Weights of a small transformer language model.
Size: 12 layers, 6 heads of 64, MLP 1536 tanh GELU, 28M parameters.
MLP neurons of a small language model. Each row is named by its layer, matrix (up: input weights) and neuron, and shows model dimensions 112-207. Each number is 500 + 50 x the weight over its row's rms, rounded and kept within 0 to 999. Numbers have three digits each.
Before each neuron's rows, "fires in" lists the words (lower case) most often at its 100 highest values on Wikipedia text that the model never trained on.

fires in: "this", "at", "same", "another"
L8.up36:473522459481450474529502503494583526558600527536587538544523435407560503434602401450593492530430467567474537405549465463513576532487612458522497398511531511455481547576552479479540590489495595544426520464493537517479436563445391540466497539498495407419470530472472427498497517545454540493

fires in: "the", "and"
L6.up519:412530504500524459568477533520503564435401383477490534573480493525501506527522452565571479491432463398572618456500461423448537413437572493548481564498549467436543443564533580544470453552560436492517481404480590488545466529424497602533524525472511393481500489433589559432539498453578470469

fires in: "would", "may", "can", "will", "and"
L6.up1321:434429529487475535470442475466535501481487517553536515502604501399499434522549557538461506437559468372562464588579529370456484518512465439442565497492601482510511485508516529457403525530556465458591521580489526534516481567444488498496392529538469472507521552489551492433497524538490609443

fires in: "a", "s", "his", "her", "first", "the"
L7.up873:419513501468499500578475447537530412424434480568442559473500606559473398532565528414455471483504473502563611621497498498467513542540551499578445532523441497544380524542461473496409561500512458597490543465553539445553384480488509468509392598529587481512530475428479468429536459498493524557

fires in: "on", "in", "at"
L6.up1030:523516449421592554467512437453517471517503500465530451478515390460509568572491537495573481440489367478655520459440487458446507513565594616459582490453532506465496484483496509607496462507439471396500471575526462615472507501461432515554517564539450529475528579460484477561546550489480399536

fires in: "the", "of"
L6.up1487:488491535458543456406547446553527458519456466514527470427438519525376435452543522413562501483450521519570622490484406559483582553547616526546587571505487444534417576471540577556544569561485489477481475530479489491377611472512551482484507477532517500505531496578479440584475539527540565538

fires in: "to", "would", "may"
L6.up1509:538432513491516523480488544534642525459475502544447483551508536407415538465476583539445510557607462386518475428562432500419538522508494531516430566424568363443544474519527495424565527493506550498411500553559483557481522559456504452492595458555443495563544554509546430522483523506511611500

fires in: "it", "that", "which", "who"
L6.up554:481528543510475618509423466504440562477543546521560444550538565414464471568413507452418570460432479496510390491599492459454522465553511475529482466520450494408492477522622527504459510471507534470460467476550571462525491467444500515573448401496563418457470474590548506437504502509511496469

fires in: "at", "of", "joined", "under", "with"
L6.up342:532457502499473438459467477469463491544504510541498414501517465418533534530539494522522522484473432427403457468592408599535558561506563530478541470441499452473488546526553482571517404525386551465465554601595468593398531480557505470502534427445466509488500625609532485582508484527535644454

fires in: "to", "over", "of"
L6.up811:509603537504482556578425498480444439536515476542535424495514480499590511478474514553491543584478456510525432426521469512487548545506547516597561549461571471530451450545499484505542580491420522419490439577503474614537454553517476485490540508524463489506432560655478451611477533434508557559

fires in: "as", "played", "were", "win", "included"
L6.up743:459430570506459507547558463495513443494632514578457492486468506475539519493417468534542540527502498432516369537516508491411593608487465573484580596465465470446430431499470574455500512580546452465498471499559528501521448522531443451563525511415376514442564566622473464491503494550530506475

fires in: "of", "no", "from", "census", "that"
L7.up938:445502511436554483541504479541565559429512452505407438513421582414495542511536526440457506480404563555548445426513432544556521492530550561510554553421493512467529469495506579504574570502477469548541524502392458586472478520513526539521409520533498455473504435473446499523639456579512581590

fires in: "of", "in", "at", "lit"
L6.up739:511620519498464559605480438445460525483568504437458470496496448486581643444503499523486510502574442420411447456459556485523478495495555579435560574544596447474442511539541467433514512434518507399508464518533593608539545487485423402548550519513497517502417578523536433397506540448509540423

fires in: "other", "be", "any", "an", "no"
L8.up241:476433474421438429505523561627584425413527449500456483511445548500578475542570489535543471474506436523523475537470441462490552567466530481559484506553534509536568498501553441445488513452617429523538551425480505513394427563440529429548469463486465462539524461491549374500520528425514403420

fires in: "as", "a", "used", "the"
L7.up475:432501556520550542571444534575550454513456537496576477507467520554533477519461469515422529478538430515524445425489490446603544638521514566593516635504507518519441404518536473486480561495560435486525487505546527536470447486405409450536477551481536468518500465457562429604545542528499506583

fires in: "that", "as", "time", "is"
L6.up1309:530595574512490505528524536421512441507421505497447505454434551506587437537534469443520533447559354461511443478517447561496491420459563535547523515508508487505512571527534531485509510460442532520495509609487525534531468550460480490470478519528443520486557487544517466507529474438524493517

fires in: "of", "it", "in", "married", "form"
L7.up911:439509567428589397521537456457417541561482433532490490435526550437539545579573459478557421489459443433415460455462403559419552574458458472479512487473493422443444474435503469518425402435420534495553516608452453605565474541472480500514510458426412486559497488535577525502439457457538526499

fires in: "a", "the", "his", "of", "an"
L6.up1525:480437559499496536457566473433548510492623420433597464514539477434511464439488564578435505512467424505450388510513582540424574469598515483525533467450465424511368489571516451448505492473548469534539493585489546495464503555391465571536424440465470456552442495571457564512531503544432525556

fires in: "of", "entered"
L8.up40:546584558455560481469533432415517575441482526582498441519523559472451441556507476423519504517508521491567471484498482545481561534572510528481505463526478524513468524483481546530475564518486511467507522560557430560481611486507403436484518512430520588551503449492596509524454497528499406543

fires in: "as"
L7.up15:510553580563486522513418526537539533489484512543457513489531563517542412475491497480498569443593490438434443463583555481431542517467582535527542530469419513443447477527628570488407520470499456479568425544442551471518483592574437519507494558497482555470498438488521468560610483545476564497

fires in: "an", "anesthetist"
L8.up399:466518611471527448510485496609486505470459520467318427491531530521492479496507456547562472402578523523533442507494553560376466530505535542557457466408600431470516496601493410453490507543543444529501565580590573567442439474510521464495497501512449543552571423486504363492565617482429503495

fires in: "to", "from", "not"
L6.up323:457552442477512440421469409438481466528472534472501472469508607466444517508490492470522436500572506481485447533535568576400533529501511466562478510445529426462532513574478538545470505580479425473525528624541437475477506455491434480492442534411422475608599509495441448473553496578553547484

fires in: "with", "starring", "played", "including"
L6.up1485:463441522519458510403505445430378566537514457537512446504564489472489533491521515453475546447455494483486451526513486409462554515514495457448541538517454345467548522461493494493465491372460517463584489626545478574555505497524508458516474475536433519476448611442530586507650522529499436483

fires in: "the", "by", "august", "may"
L8.up273:546515516474579493473558504497579498496470457488441490398501462543555529443505511551570487504490477463489446432540480511417493556438580478546516630388531520540525562521493520481489523458507469461466508535443485525514522462428442428463427476465492455465639539450475417553503419486444485541

fires in: "and", "that", "it", "helped", "would"
L6.up366:510542545481461503463483523528528570452504541475569520497523503525503512504476513469555507508529436522444480418480388506477554537532588437495530555594537483423494486590580554465460468518571580418429531649525578472463471471567473432491379512444562486503462478592544462376578532565549507441

fires in: "as", "the", "and", "but", "a"
L6.up1458:515597475512589468586412624574552557469530373503461497560501604532504467458511561497451527532533484526577421458486565436449477446490512500592406563547607553466514496482547542480435514512472426453460469536447621442541535605478465380521493523499561369510478494546471512488502573549529549434

fires in: "the", "set", "an", "given", "give", "appointed"
L3.up211:489477501491544521512518457416489524542533510477533446438516422498592458486475483482446539420456464544505411486455525402511477495612542449547553529462531447426505436536522405423526527456497457496373500515482574593575559588429480412545464494525434489549555535555555416473522484510470427535

fires in: "that", "who", "and"
L6.up681:518553580450509510477417519566518479473509468524498524590458573498496413414433526605521534411521536520420382438466554409475547599562509547463437491528487465441479514558613516583511465431520556461490543521491565461525479421391457530480517473508458451521493454560524492491539441535462464442

fires in: "at", "of"
L6.up1270:409479550549626544468520537460497554482564465548566394559504533451527521482576449513558556510460487437443469428490493516557562535464467450498464526429401482512511524576424505488546498470460551497428535529544512563439452547448492546603501534412485522532546508592468472601500468570466534523

fires in: "a", "to", "as"
L7.up1299:483412563524575596493485508433530524473493526543515448494460495571476591536463553528492472482488506366475422477502524456414448529484505564520492600454394472409534537549527471434563583559514467457461530564590439490489459485437382463464520568463473485547566488679493501463526522510541557448

fires in: "from", "at", "on", "near"
L7.up857:435491475518545541536453468466481440458423476488544468522509475522484549487557520547493421422502428480433493467549466534409585527532554607455527462467596524385483476503471542515536368519533503489445566551527484541518581465406420493580483470480509482495512473498458493629471558480523468452

fires in: "can", "may", "will", "are", "do"
L8.up1459:441410437524484502507412472434551496534368522539498551471556524561509521527521470515469533483625419429511532415564527521483555427488468484518532492487456436541490480443514507468496482526493563455493515590549496515526538504471453432469542428406442464502516422586519445511504575426496577570

fires in: "with", "of", "after", "by", "despite"
L7.up1345:527528583423511383393576517485521562509553610512497464492545493358506499408518480542539555492526466487619451512454449564397508497512549547470580542580512444426453515474482467491545491549426485383412476532560429472453421593480501488487502462461470494552532606507508507599545484484464532502

fires in: "it", "but", "who", "as", "he", "that"
L6.up870:516436606500505484480372512499521412499459474529485501452461550451412454547533541561504447438497512544495403499566579548415531446506546583411526584484427525503483473547595490507509465503482489466489455559467489487494505616463412440542515454452492465569486533490528524450579514642515496432

fires in: "for", "of", "many", "other", "using"
L7.up672:491510528528496512403428551488573436552468440463488450469531532545584359435555543512555355476538445517534482461503432542466555522553585519467631545462546499489413414538498457616500546508541473414517563536485528473475494484519452441552548611577476496509475601557572555550538484487527554489

fires in: "of", "in", "to", "played"
L7.up468:475485468572426477524410458470545506572490567534565528505501472502564472509504537452452465555528452531508394541576578480390510595453559482517480526472466462461509444545521484518473484488426549494531443500559557545536458539473495450490601588547519535476506543556470470500465468552465604560

fires in: "in", "the", "on", "b"
L6.up656:564587545431547568469527463482637524530489416480430466456497525462503521523546538522470422499537340505583497360447513500543507394576607578495446513494525534518551614466543504504519552479460557451543511543528498521497448552486462544584503490476456572526614565505518479476487444492496476479

fires in: "in", "under", "the", "at", "on"
L6.up1052:524578545525452600531527513468505564508465445447428483479478471538538547470468473474431482467457390470521458477491444527488565554546621608496481579484577530458456440606463535544486486444429523459495525495452473451486554557481445525557468414456469424527533518523522471459553501431544509447

fires in: "be", "by", "have", "being"
L7.up1511:480436506492460523523523487491526604513513544576488470461502545510548479508479562506481463455540414463505379451506528508374544522492516540544452491486484463387572498428490543504513584472496475477442485593431529493572484617493522510534511514537434420569508584546477532572484486553421503445

fires in: "has", "had", "have"
L8.up854:531493624547494497479436433454475462516406434519470504408442582477623520452602547551467552512505477520588505521601448479431493501429581515548486417520439486483493475452513543412574582553509476447511494614476435467485500572546511464564535447590459481570526548459570481510501539512447569488

fires in: "to", "a", "have", "would", "that", "may"
L6.up1477:484441622452539549450592456498494416424508511483526545596533451414525467469490537503530491495456564444471362517476527516443551436569541475474466534418515493444517596590536472498488626464464502462540474482472499546440429477450468526475426493575440468574503487572452564460476451567542469496

fires in: "in", "of", "on"
L6.up644:525630513494475502506484494414533528543595560509464501497500448503563448505555444486414548407467383509562523443498511387498508489541614551487597582569509561436468482517546508505442621536497606432482481608582489492544524631443463510469401569478511510417521567458531555490447426508421542492

fires in: "be", "not", "do", "is", "have"
L6.up809:419514531523471472451509475445541526558507511514529545465535515535593538423564482466480478617506540429567508508575510501336571495448500592519520576489505452460545485455508594508572484560529514488565541578500429594511452560495442538565454547484431508568508523610603539496472595513532425427

fires in: "the", "but", "aswathi", "though"
L6.up97:454527474428577440405473426535520507487467507436513509417450418584490450443547518398574461473486375489510517492488467503472513525498532534452513500506466459586465580548598450510479571509442464530424493524488614427513451557419517545429539496594506424531494588492499519435493527531505376466

fires in: "his", "her", "the", "a", "its", "s"
L6.up750:497468494495579491376531476534563492512531533472544499538517581435520463548541505375551491478465517500521579539445486501382545408452583516546558590470435510474363359509484500553496588538482479541481516528459637444577465549513503467451414537560472437541515518608400479480499440483425442574

fires in: "his", "a", "first", "part"
L8.up205:480545518515522418425478499492538461509519546507595564441502470555537449438579502415533575483524527553529486550480468565387536476507555492536432566587510515523436527531546474559482463567544467477487460504511587443518450530546509565505474530538479477476468504534518496551446526526581502579